{"num_key_value_heads": 8, "intermediate_size": 1216, "hidden_act": "swiglu", "bias": "none", "tie_word_embeddings": false, "init": "normal", "init_std_qkv": 0.0285, "lr_head": 0.00486, "dataset": "wikipedia_en"}
MLP neurons of a small language model. Each row is named by its layer, matrix (down: output weights) and neuron, and shows model dimensions 304-367. Each number is 128 + 24 x the weight over its row's rms, rounded and kept within 0 to 255. A neuron's up and down rows have the sign that makes its largest values positive.
After each neuron's rows, "fires before" lists the tokens most often just after its 100 highest values on Wikipedia text that the model never trained on.

L3.down585 [150  95 149 100 107 114 168 133 146 102 115 170 101 141  98 123 131 121 139  93  91 123 133 119 133 118  89 142 159  93 115 138 121 134 136 135 141 150 105 154 109 128 106 108 113 129 155 108 124 129 116 142  77 131 102 117 120 150 121  95 103 129 170 125]
fires before: ", ", "\n", ". ", "\n  ", ") "

L4.down817 [108 120 107 159 123 161 149 104 155 141 151 158 130 122 115 116 117 129 135 147 143 109 120 150 161 145 119 123  85 121 100 110  66 119  65  89 122  81 131 130 114  81 148  95 128 116  89  96 109 139 159 149 160 107 150  96 116 154 117 131 127 113 174 131]
fires before: "==", "==="

L4.down1145 [ 93 139 160 131 123 122 155 159 126 101 125  99 116 126 133 115 156 112 165  79 111 122 133 145 126 114 141 147 174 160 105 112 116 154 144  94 173 145 124 123 135 126 105 146  92 120 169 128 126 146 126 126 126 129 151 108  90  84 150 139 129  88 121  92]
fires before: "s ", "\n", "\n\n", "\n          "

L3.down238 [109 109 123  77 110 136 126 150 142 136 108 153  81 160 126 166 111 110 112  90 130 154 126 151  88  94  83 156 164 142 125 109 142 135 134 129 137 133 115 129 108 125 143 117 161 104 124 103 129 112 113 112 133  94 134  87 145 168  92 130 125 150 178 124]
fires before: "\n", ", ", "\n\n", ". ", "-", "', "

L3.down493 [ 56 121 129  97 124 137 163 126 132  87 122 111 112 170 140 111 174 110 120 136 146  81 102 126 144 140 119 112 120 147  96 143  84 171 144 127 129 107  78 107 120 154 143 130 140 128  75 147 165 111 127 132 141 174  78 129 131 133 126 118 137 139 100 133]
fires before: "| ", "|", ", ", ": ", ".", "Bernard"

L7.down793 [148 130 110 170  96 117 119 164 117  96 165 132  96 120 143 127 151 130 141 109 139  61 126 139 143 155 100 138 180 147 161  97 157  94 163 179 124 129 133 127 134 151 119 117 139  96 184 150 129 178 128 135  51 108 126 137 138  95  98 144 135 151  95 158]
fires before: "of ", "to "

L4.down260 [111  83 157 144  97 142 140 150 109 116 109 129 101 168 129 106 157 116 129 115 121  92 158 149 106 102 118 126 173 145 149 138 131 107 120  86 132 122 108 130 100 123 146 107 140 136 151 108 155 124 176 145 142 102 117 127 129 143 126  81 102 135 160 149]
fires before: ", ", ".", "; ", ". ", "\n", "'"

L6.down277 [113 130 121 108 119 118 135 128 127 147 181  98 117 163 107 104 152 173 127 107 134 131 198  88 110 111 125 142 108 169 117 119 120 114 149 103 109  81 164  72 118 145 130  84 109 145 140 152 154 133  95 124 160 167 123 131 149 119 137  83 149 138  79  99]
fires before: "by ", "in ", "on ", "to "

L6.down952 [156 117 137 103 157 106 141 123 147 143 117 113 130 131 145 108 140 156 136 157 129  68  94 121  87 146 151 171 121 119 135 113 147 158 135 143 127 151 138 101 170  73 130 139 131 137 144 112  99 129 112  89 115 103 129 117 127 169 147 142 156 156 108 121]
fires before: "on ", "of ", "in ", "that ", "from "

L3.down376 [148 120 119 134 161 127 133 127 114 131 129 126 143 163 135 164  84 137 114 150 116 131 148 126 117 143 133 123 140 151 133  83 166 109 138 151  93  99  91 179 128 144 117 138 112 145 131 100 137 126 140  49 123 118 110 114 189 122 111 132 147  96 105 103]
fires before: "in ", "on ", "by ", "to ", "between ", "1"

L7.down1163 [150 119 152 128 108  91 115 104 168  71 134 121 147 152  95 104 127 112 132 123 126 111 113 131 136 157  54 132 124 152 108  68 119 145 129 109 138  74 186 139  73 114 120 128 108 126 108 111 143 139  96 132  64 121 124 146 138 133 149 144 116  97 128 139]
fires before: ".", ",", "+", "| ", "6 ", ":"

L3.down386 [ 99 130 151 143 127 166 127 158 157 119  93 129 134 156 116 143 134 166 185 121 124 137 141 100  99  89 154 132 122  43 129 103 127 152 120 114 128 146 102 117 139 125  90 152  66 163 128 115 130 121 109 119 101 114 137 145 140 110 123 137 138 140 138 153]
fires before: "\n\n", "\n"

L3.down1161 [121 135 144 135 157 142 104 114 163 105 100 156  82 131 105 140 102 105 168 114 144 126 112 107 119 126 174 158 147  97 139 136  99 153 151 109 115 148  86 129 105 145 113 141 116 138 154 153 144 149 120 151 121 125 151 108 138 143 138 135  85 113 158 120]
fires before: ", ", ")", ".", ") ", ". ", "\n"

L4.down792 [137 118 132  99 125 139 154 122 134 131 139 125 156 161  89 143  78 102 183 117 159 164 124 182 121 143 110 101 105 116 133 102 127 143 120 135 139 120 154  89 164 124  85 130  96 134 130  91 139 109 101  96 165 142  88 118 106 120 101 107 110 130 127 117]
fires before: "==", "of ", "===", "and "

L4.down761 [107 149 132 120 100  98 164 113 126 125 143  71 112 110 127 147 182 131 151 137 128 160 117 109 142 175 127 136 143  96 154 150 116 105 102 136 148 124 131 125 107 128  82 116 157 135 188 126 146 158 151 135 121 169 118  52 132  91 125 122 103 148 136 121]
fires before: "of ", "to ", "with ", "in "

L3.down1068 [141 112 126 140 124 135 114 123 118 100 111 118 100 176 114 107 161 120 176  79 114 136 118 125 123 153  81  95 151 111 104 132 147 119 131 134 132 153 129 145 105 171 132 117 134 149 143 125  84 147 118 152  87 103  93 122 121 132 104 115 131 140 150 152]
fires before: ", ", ". ", "\n", ".", ": "

L3.down768 [153 123 114 103 147 142 138 137 142 131 135 137 112 134 134 120 120 104 125  97 134 122 119 121 126 142 145 152 141 119 125 101 105 140 131 110 138 129 103 142 126 117 140  89 130 102 111 102  80 154  91 136 128 162 154 138 120 122 120 112 114 127 165 145]
fires before: "\n", "\n\n", "- "

L3.down302 [113 139 131  87 152 125 157 107 137  98 119 103 104 132 120 125 115 119 126 113 127 133  99 149 133 131 136 123 159 174 128 127 130  96 165 161  87 109 128 142 106 157 120 133 160 118 160 121 125 130 127 109 136 105 146 157 101 142 146 126 137 128 134 179]
fires before: ", ", ". ", "'", ".", "; "

L3.down513 [153 105  86 109 146 150 119 122 135 151 118 108 151 103 111 124 105 121 148 165 130 114 136 107 122 142 130 131 141 125 112 106 140 150 120 159 129 103  79 172 147 141 135  77  92 170 162 111 114  72 121 101 101 121 145 117 123 130 131 149 148 120 131 163]
fires before: ", ", "\n", ") ", ")", ". ", "."

L4.down862 [154 121 127 158 140 106 135 148 140 141 145 136 101 113 133 127 168 142 103  85 132 158 151 100 141 114 132 147 120 113 102 163 155 141 154 100 129  99 141 120  96 116 134 155 165 128 130 149 126  99 112 136 158 104 149 117 133 174 130  94  98 150 128 125]
fires before: "| ", "|"

L6.down1100 [133 154 156 137 148 126 116 109 106 117 124 155 149 144 134 114 104 145 139 139 121 124 105 102 165 161 118 141 165 117 126 122 139 132 141 123 125 166 137 165 125 132 147 107 169 119 141 142 131 118  90 115 139 125 146  98 121 146 127 152 143  94 156 127]
fires before: "| ", "|", "; "

L3.down70 [115 133 127 141 131 153 141 134 160  41 144 118 142 159 144 122 125 121 153  84 145 107 156 168 142 132 162 154 164 106 120 119 178 146  94 156 163 151 166 131 125 133 163 128 145 124 111 138 102 139 131 161  99  98 122 144 169 132 148 106  97 104 148  98]
fires before: "of ", "and ", "==", ", ", "is ", "with "

L7.down338 [160  99  90 146 136 100 118 102 148 132 157 102 144  98 106  97 121  98 153 149 104 108 132  87  87 125 130 129 111 186 120 147  94 147 112  98 154  78 140 163 133 120 111 113 124 176 137 154 116  94 106  74 124 139 118 118  92 110 138 116  92 125  91 162]
fires before: "–", ": ", "\n", "-", "| ", "s "

L7.down1196 [132 113 125 106 152 157 137 111 107 130 129 121 150 112 115 129  74  95 195 125 135 152 149 118 121 109 153 113 134 117 131 177  96 132 170 117 126 155 102 124  80 160 118 124 143 160 113 120 115 114 105 114 154 125 109 142 179 117 113 158 137 121 113 132]
fires before: "\n", "', ", "\n\n"

L7.down1166 [150 113 174 121 143 113 101 148 119 106 121 135 115 106 106 135 169 126 116 154 114 178 116 155 115 127 126 173 146 183 137 142 131 121 157 157 117 134 113 120 149 134  94  95  90  98 133 144 141 145 143 167 117  84 148 140 128 168 116 146 148 159  99 163]
fires before: ", ", ". ", "\n", "'", ".", "\" "

L6.down1123 [ 83 134 139 106 154 146 144 123 109 175 132 103 111 135 170 107  81 134 133 117 113 113 161 142 128 170 119 126 147 131 124 119  67 130 111 144  87 126 105 165  95 132 149 123  95 117 165 137 150 124 121 131 127  97 131 138 119  84  85 141 113 146 136 162]
fires before: ", ", "s ", "'", "\" ", "."

L4.down327 [141 124 123 140 139 210 150 142 155  63 137  95 175 113 159 124 124  94 146 133 146 152 140 106 113 130  81 136 147 108 148 106 146 154  99 131 174 158 139 160 138 149 130 140 154 120 134 155 142  90 150 119 126 114 138 132 130 120 135 115 104 133 168  82]
fires before: "of ", "to ", "==", "in ", "and ", "from "

L6.down897 [136 115 175 122 146 145 130 177 148 139 114  78 123 149 141 122  88 146 129 118 109 158 161 123 129 166 138 156 142 124 160 104 113 158 106 134 134 117 162 116 128  85 145 152  97 100 112 141 136 184 141 143  95 117 175 121 121 109 136 144 127 100  74 136]
fires before: "of ", "|", "| ", "+"

L6.down60 [103 135  88 118 111 133 138 115  94 148 149 147 115 101 165 147 147 120 144 135 124 127 130 109 155  95 151 154 135 106 126 127 132 143  77 115 125 123 113 150 141 116 130 130 160  98  87 103 114 160 149 107 109 160 147  84 133 110 118 135 139 121 126 188]
fires before: "in ", "of ", "as ", "on ", "for "

L7.down1039 [138 136 180 130 145 168 126 138 134 117 135 136  99 199 122 128  96 129 128  60 154  86  99 142 130 195 118 149 110 162 151 134 120  95 131 159 154 146 108 166 121 137 146 119 135 153 124 147 128 153 178 113  91 171 161 120  85 132 144 128 135  79 136 113]
fires before: "of ", "==", ". ", "in "

L4.down971 [130 136 101 148 120 118 139 136 121 100 127 116 122 136 134 124 148 130 136 146 132 105 131 130  92  69  70 138 141 127  97 128 145  82 150 148  86 123 172 128 131 134 105 109 134  86 110 149 118 108 143 123 125 114 109 138 106  94 118 145 106 153 104 100]
fires before: ", ", ". ", ".", "of ", "in "

L3.down966 [ 92 105 159 124 119 135 113 138  76 109 129  91 162 130  95  99 122 128 141 120 118 144 138 132 133 142 129 132 154 115 123 133 145 106 118 126 142 136 112 119 128 103 105 125 102  94 163 126 120 101 122 135 101 106 136 157 130 122 150 154 155 123 121  11]
fires before: "| ", "\n", "/ ", "- "

L7.down364 [107 156 149 121 137 151 146  96 105 114 105 126 127 152 151  97 114 126 162  97 114 138 136  92 125 163 136 145 113 128 131 130 136  85 146 143 112 114 123 148  99 140 123  98  90 116 159 135 137 156 133 138 122 105 164 139 107 110 132 123  91 163 135 111]
fires before: ", ", ". ", ".", "\n", "'"

L4.down632 [131 127 139 140 104 143 129 153 146 153 143 144 126 136 125 114  94 166 116 126 148 128 128 110 110 138 111 144 114 127  90 126 140 122 127  82 111 130  98 110 103 164 103 140  77 119 156 166 145 131 177 121 159 137 156 122 142 146 127  73 120  88 136 144]
fires before: "of ", "in ", "for ", "with ", "and "

L7.down1144 [144 116  78 107  94 162 109  90 171 165 126 131 155 151 129 147 122 174 104 109 127 139 124 130 113 153 159 149 130 170 116 130 111 132 129 110 110 141 130 139 138 141 149 131 161  89 135 140 124 134 124 144 133 132 144 161  79 110 122 116 145 144 106 153]
fires before: "in ", "to ", "on ", "for "

L6.down1099 [135 130 127 106 157 101 187 126  94 105 111 117 147 116 136 130 103 163 154 120 139 196 105 140 145 106 117 138 164 137 123  67 164 155 125  68 109 125 131 134 104 135 127 112 172  63 131 106  93 136 146 175 146 139 145 131  98 127 133 114 128 113 132 139]
fires before: ", ", ": ", ". ", "."

L7.down207 [ 96 162 125 158 130 113 145 115 111 157  84 155 127 101 181 111 130 126 164  89 132 132 125 117 110 112 112 140 126  88 137 148 178 106 143 152 124 139 130 160  90 135 114 142 129  86 134 166 126 153 125 124  91 159 142 185 134 110 145 121 105 147 149  91]
fires before: "| ", "2", "3", "("

L6.down1058 [130 130 112 159 133 152 130 130 116 151 124 133 101 143 144 131 172 117 153 140 100 170 133  82  98 137 153 155 125 136 135 156 141 167 148 119 130 129  94 152 142 123 111 106 156 103 136 140 136 138 130 102 124 105  92 134  99 102 124 141  95 146 141  80]
fires before: "| ", "|"

L7.down979 [129  92 124 105 108 108 123 137 147 134 129 131 170 103 133 131 111 133 119 147 116 134 143  87 132 129 109 127 159 148 111 173 116 140 162 105 159 133 142  75 129 155 130 123 120  78 136 121 103 112 153  98  95 143 162 131 123 132 126 124  67  90 116 143]
fires before: "| ", ", ", ": ", ") ", "; "

L3.down1059 [149 149  97 163 158  97 113 107 120 129 111 105 169 140 164 191 157 119 140 126 101  87 130 140 119 133 152 164 120 156 123 145 135 102 160 122 111  72 125 105 118 137 134 138  74 130 145 102 173  86 131 116 133 125 164 102 146 148 108 123 123 152  95 152]
fires before: "| ", "|", "==", "and ", "life"

L4.down109 [ 93 118 138 155 136 148 172 130 132 179  89 148 132  94 132 134 171 107 119 161 138 106 113 136 163 137 113 148 132 106 138 104 135 126  84 153 152 117 134 129 193 130 105 111 122 127 174 114 123 153 112 141 166 118 101 122 123  85 130 126 128 142 171 135]
fires before: "of ", "th ", "-", "to "

L3.down740 [114 116 161 121 151 119 132 142 115 112 166 138 182 144  95 136 122 118 129 103 125 132 135 145 123 130 166 135 115 182 152  73 139 130 131 107 186  89 125 138  93 141 120 121 124  86 132 124 125  76 131 148 111 111 150 148 156 105 126 132 150 121 101 121]
fires before: "\n\n", "\n", ") ", "of "

L6.down1001 [151 122 127 152  95 164 146 155 111 130 118  98 117 102 148 137 148 137 175 108 135 146 133  76  72 156 106 112 153 182 115 169 116 125 148 101 128 107 176 165 138 109 165 143 154 108 136 141 170  79 114 119 119 169 126 126 156  82  94 118  82 118 145 133]
fires before: "| ", "|"

L6.down809 [101 100 128 180 124 123 130 125  85 146 151 187 121 133 147 132 140 102 139 124 100 128 181  91 130 148 138 102 133 149 122 134 101 126 159 131 187  66 103  84 148 112 157 174 157 149 146 141  97 112 144 101 155  94 103 116 119 110 120 119 137 123 117  97]
fires before: "to ", "of ", "for ", "in ", "and ", "ca "

L7.down343 [140 141 125 124 110 105 130 158 112 120 147 149 160 128  89 130  81 128 144 135 103 157 147 118 116 100  99 116 159 120 135 121 139 118 146 148 132 129 114 122 153 110  82 112 147 122 116 109 140 115 144  70 109 135 141 162 112 140 152 111 143 112  98 109]
fires before: "6 ", "7 ", "7", "6", "| "

L7.down516 [117 145 148 126  79 113 161 120 144 138  92 113  93 138 109 115 133 106 143 168 142 108 134 100 117 168 108 145 181 136 164 120 106 122 120 126 154 124  75 189 138 151 139 137 167 132 113 140  78  89 119 136 122 123 137 161 118 150 141 147 132 101 122 141]
fires before: "| ", "|", "July "

L7.down724 [ 94 131 126 131 112 199 123 144 160 144 107 163 148 118 139 151 116 195 156 104 117 136 135 145 123 114 149 112 180  79 126 151  96 107 137 110 115 132 107 162 130 111 120 105 174 141 142 161 130 159 147 156 125 147 155 125 133 118 157  87 117 122 106 141]
fires before: "(", "in ", "and ", "for ", "\n  "

L4.down795 [ 69 123 165  96 137 117 200 145 142 113  97 122 126  87 159 107 105 110  98 138 141 141 104 103 126 114 116 146 126 125 149  92 130  87 126 117 142 138 137 121 128 151 151 130 109 173 129 156 176 121 129 155 161 113 141 152 129 133 142 126 132 146 161 138]
fires before: "of ", "to ", "for ", "in "

L3.down374 [129 116 153 116 140 114 129 130 101 110 129 156 134 119 146 139 120  91 101 112 100 122 147 197 117 139 123 101 120 161 117 131 166 153 169 122 122  82  79 153  99 131 175 130 126 136  73 159 129 148 146 103 139 180 124 115 150 200 136 131 163 146 105 166]
fires before: "\n", "the ", "| ", "\n\n", "f", ": "

L3.down1077 [160 122 158 146 105 151 135 144 136 125  83 109 107 180 134  98 136  98 126 110  80 124 137 132 122 109 137 138  65 152 126 162  99 163 131 138 119 143  93 163 130 157 138 110 125 119 139 117 104 103 107 145 112 147 120 119 127  79 121 137  76 147 206 172]
fires before: ", ", ". ", "\n", "."

L4.down767 [124 120 120 126 130 141 128 136 146 129 154 111 143 144 155  92 146 109 134 111 148 139 138 127 139 107 180 146 109 180 157 113 141 159 123 154  82 113 117 142 126 144 144  97 150 132 108 133 179 132 173 103  85 133  92 135 155 118 112 129 116 106 117  87]
fires before: "in ", "on ", "of ", "by ", "at "

L7.down330 [134 114 160  87 131 132 154 125 128 142 124 149 136 163 123  99 116 130 152 117 132 133 139 110 123 153 126 148 109 158 160 124 125  78 136 120 135 116 126  91 149 137 151 137 138 153 169 128 129 109 117 116 152 130  98 133 111 124 177 139 175 140 107 130]
fires before: "of ", "for ", "that ", "to ", "and ", "in "

L4.down618 [142 152 141 156 116 167 131 112 117 107 161 116 127 120 133 157 145 144 119 132 142 115 134 108  87 137 100 143 129  90  94 145  96 116 110 128 118 112 186 175 128 128 101  87 130 158  86 167 104 117 104 152 107 131 100 134 113 122 125 102 150 122 125 137]
fires before: "— ", " ", "2", "0", "1", "3"

L6.down593 [156 118 118 110 118 108  90 116  96  77 137 112  98 225 100 153 109 127  96 115 126 100 144 133 103 128  99 117 143 139 129 149 126 122 152 146 132 135 134 131 122 113 126  78 122 124 136 106 128 166 154 110 102  88 153 128 123 139 136 116 105 139 122 128]
fires before: ", ", ". ", "."

L3.down417 [ 89 140 135 129 168 112 121 110 106 136 186 129 189 124  84 108  77 149 112 152 130 108 112 124 121 124 116 156 125 103 113 149 140  85 120 136 124  82 106 186 118 142 104 129  90  95 144 130  98 129 136 121 169  93  96 138 158 126 119 120 112 130 101 154]
fires before: "| ", ", ", "s ", "–", ". ", ") "

L6.down517 [ 84 118 178 176 169 133 125 146 100 170 164 107 117 102 150  78 100 136 110 141 115 133 112 134 114 143 152 135 135 164 143 132  61 159 132 104 134 124 146  77 105  96 114 137 134 145 115 174 167 132 167 118  91 104 121 135 142 145 132 113 152 112 108 137]
fires before: "| ", "(", "= ", "."

L4.down1215 [124  96 129  96 170 173 125 150 138 132 139 136 186 108 111 107 173 109 125 123 112 115 142 143 133 128 131 151 132 105 124 120 128 144  76 136 135 138 151 152 104 147  99  83 166 176  94 143 167 127 146 127  91 139 137 132 105 126 161 167 140 142 120 196]
fires before: " ", "0", "2"

L4.down98 [110 160 169 133 153  70 149  90 106 119 103 201  89 170 103  94 122 125 115 116 119 110 105 139 146 151  91 150 130 130 149 128  90  88 132 119  86 163 112 141 115 154 142 115 152 136 175 132  69 140 105 181 106 144 164 158 129  89 139 113 102 141 144 126]
fires before: ", ", ". ", "-", "\" ", ".", "=="

L3.down469 [173 184 119 102 132 145 170 171 141 123 154 154 147 127 116 172 132 133 188 121 103 141 122  98 162 108 153 111 159 146 162 125 120 141 134 114 145 153 116 107 133 127 123 130 111 154 100 118 156  95 121 149 126 133 138 124 121 201 125 143 124 142 141 122]
fires before: ". ", ", ", "S", ".", "States", "| "

L4.down142 [132 151 178 158 113 130 151 115 118  83 117 135 124 116 159 118  81 118 149 116 110 114 137 113 151 120  91 163 150 138 100 190 178 137  95 112 176 145 153 121 151 112 103 134 146 104 134 143 154 117 117  88 151 139 115 129 150 118 121 144 113 106 122  90]
fires before: "| ", "39"

L7.down1165 [136 102 107 145 131 140 118 119 124 163  98 139 164 136  76 144 106  98  86 155 130 110 175 105 162 115 132 156 124 163 126 144 144 153 101 110 156  79 103 117 166 154  95 131 104 121 104 103  68 112 116  86 135 136 151  98 139 184 168 143 112  92 142 116]
fires before: ". ", ".", "| ", "–", "2", "\n"

L3.down118 [161 103 115 129 111 160 151 147 139  84 104 140 144 122 115 151 113 161 152 145 110 138 170 108 142 141 162 115 194 158  92 127 132 166  95 112 128 139 154 131 150 160 133 112 138 143 136 140 103  86 104 119 158 161 130 117 161 188 126  81 109 139 150 135]
fires before: "– ", "\n\n", "\n", "| ", ") ", ")"

L7.down272 [126 148  88 148 148 115 160 159 153 110 130 144  97 115 164 109 144 156 161 128  90 119 128 141 126 120 120 158 128 123 115 146 139 132 162 122 127 123 133 125 118 162 136 118 119  92 135 124 126 133 194 112 105  86 149  98 119 156 133  91 114 103 103 162]
fires before: "\n", "|", "\n\n", ") ", "| ", "("

L6.down633 [ 91 135 136  83 134 148 155 123 128 146 167 111 138 119 103 146 114 187 105 141 137 143 137 109 124 122 180 112 142 146 132 136 110 150 127 124  90 146 101 100 105 132  88 129 110 125 157 122 139 162 138 151 103 110 133 106 134 127 163 146 145 130 163 144]
fires before: ", ", ". ", "| ", ".", "\n\n", "by "

L7.down604 [168 133 147 126 124 161  89 123 142 129  99 137 113 113 150 112 139 152 131 138  87 144 170 119 112 116 129 150 195 120 175 108  99  97 153 108 128 124 103 149 159  99 137  92 131 164 106 152 141 132 142 106 161 119 115 154 140  80 116 148 118 148 134 118]
fires before: "| "

L3.down1192 [147 124  95 148 133 112 144 144 133  99 156 144 137  92 171 151 144 104 105 111 145  83  77 125 186  70 164 134 133 126 142 113 101 145 119  86 114 124 104 136 152 102 179 156 109  94 155 109 156 121 165 119 113 123 122 137 143 145 119 126 137 119 141 138]
fires before: ", ", ". ", "of ", "in ", "later", "."

L3.down838 [137 165 118 121 109 154 105 122 173 144 128 120 170 140 122 136 109 144 143 115 150 172 165 121 124 164 139  90 103 111 125 113 122 134 110  98 118 180  81 150 103 113  69 127 142 142 160 125 158 131 117 111 163  99 158 153 139 135 127 147 127 113  99 113]
fires before: "\n", "of "

L4.down944 [140  91 146  98 133 136 130 127 136 103 156 124 161 161 197 109  81 129 169 113 131 130 149 107 179 156 118 127 119  91 113  74 112 165 113 163 141 150 153 138  91 127 155 137  77 114 135 116 129 113  76 121  92 130 160 164  85 136 136 112 152 113 160 116]
fires before: "\n", "\n\n"

L7.down244 [130 100 138 154 121 140  95 125 134 130 109 136 108 149 118  92 112 111 147 151 102 138 173 135 101 138 131 143 146 124 129  84 116 126 115 106 109  66 123 110 150 104 124 105 139 152 130  92 105 145 122 107 155 126 152 155 136 157 145 128 145 106 124 110]
fires before: "| ", "= "

L3.down621 [150 119 144 109 162 153 116 152 185 128 125 138 159 108 114 128 150 180 154 134 121 146 137 118 130 144 134 153 139 135 152 137  92 112 128  98 123 134  96 131 149 127 112 142 156 134 121 187 149  88 128 136 124  87  91 150 105 180 105  99 114 144 110 141]
fires before: ", ", "| ", "– "

L3.down694 [150 116 139 118 170 112 136 135 150 148 156 129 110 124  97 106 154 142 124 161 107 156 135 109 143 147 113 164 131 130 101 147 130  93 152 153  80 106 154 140  96 139 129 117 150 116 166 193 159 135 141 154 128 131 130  90 135 106 126  90 112 130 131 118]
fires before: ", ", "\n", "\n\n", ". ", ") "

L7.down1122 [100 111 142 159 126 130 106  98 124 180 157 108 106 176 126 155 132 129 121  93 155 115 161 145  97 128  92 143 103 145 124 111  97 104 115 147 105 119 118 142  72  79 134 154 147 144 120 100 122 139 145 105 145 115 160 135 179 110 134 138 167 180 106 134]
fires before: "\n\n", "\n", "Votes "

L3.down121 [151 103 102 140  92 147 133 147  97 111 163 135 113 104 157 123 143 149 118  99 121 165 127 128  83 122 157 162 160 133 126 175 131 111 129 134 160 109 101 170 152 123 151 101 172 147  97 134 172 124 136 133 105  92 114 129 113 129 129 114 109 109 111 158]
fires before: "| ", "/ "

L4.down48 [172 151 127 126 139 114 112  95 147 152 108 132  80 110 135 131 103 127 199 146 106 112  91 126  92 124 105 159 123 109 129 124 164 161 117  86 118 147 158 129 126 139 120 114  96 138 148 147 148 157  93 106 146 134 155 107  82 112 103 134 112  93 168  83]
fires before: "\n", "\n\n", "."

L3.down346 [124  92 114 107 124 142 161 142 181  97 144 124 134 156 126 187 128 135 116 159 135  94 148 147 137 124 138 120  87 123 129  91 109 100 144 160 112 147 152 132 146 134 165 143  97 119 105  89 142 132 152 134 120 124 158 113 166 110 126 136 122  99 161 134]
fires before: "==", "and ", "===", "| "

L4.down1040 [131 128  84 133 168 118 139 148 119 124 150 148  89  98 137 154  74 108 171 131 114 120 151 146 118 173 109  99  97 119 161 133 137 147 124 115 120 110  97 194  78  97 151 150 121 158 149 110 140 141 128 153 134 159  92  98 128 153 127  99 124 150 131 123]
fires before: "199", "==", "202", "201", "200", "198"

L4.down890 [168 112 124 151 115 151 127 138 163 131 122  98 126 119 175 137  90  94 157 144 104 139 124 141 127 167 106 158 145 145 130 140 159 125 129 121 177 113 133 129 162 139 138 126 106 140 169 111 168 136 150 160 152 116 100 147 111 152 136  82  96  70 121 134]
fires before: ", ", ". ", ".", "==", "in ", "of "

L4.down1136 [121 137 172 132 141 120 163 105 133 127 134  99  83 159 122 141 105 131 109 137 113 144 136 111  96 138  71 133 137 125 161 138 126 123 142 114 135 140 105  87 152  97 143 151  96  91  68 110 151 145 157 148  89  98  90 137 124 100 114 133 107 109 132 139]
fires before: "- ", ". ", "| ", "medal ", "\n"

L7.down114 [ 82 141 106 129  89 112 128 105  92 144 104 120 118 151 111 138 132  99 165 110 137 100 122 136 133 123 110 120 174 132  97 100 178 118 178 123 144 143 120 101 156 144 118  98 151  74 110 144  83 114 140 133 165 105 168 154 102 120 115 143 134 118 131 165]
fires before: "of ", "|", "in ", "and ", "| "

L3.down1039 [147 112 156 114 137  77 137 139 153 128 104 128 119 155 124 146 128 120 135  96 124 159 132 136 110 141  78 116 141 136 107 108 154 102 170 144  99 131  89  73 112 101 126 161 106 138 126 109  95 132 161  82 129 125 109 172 145  86 108 124 160 124 111 111]
fires before: "\n\n", "\n"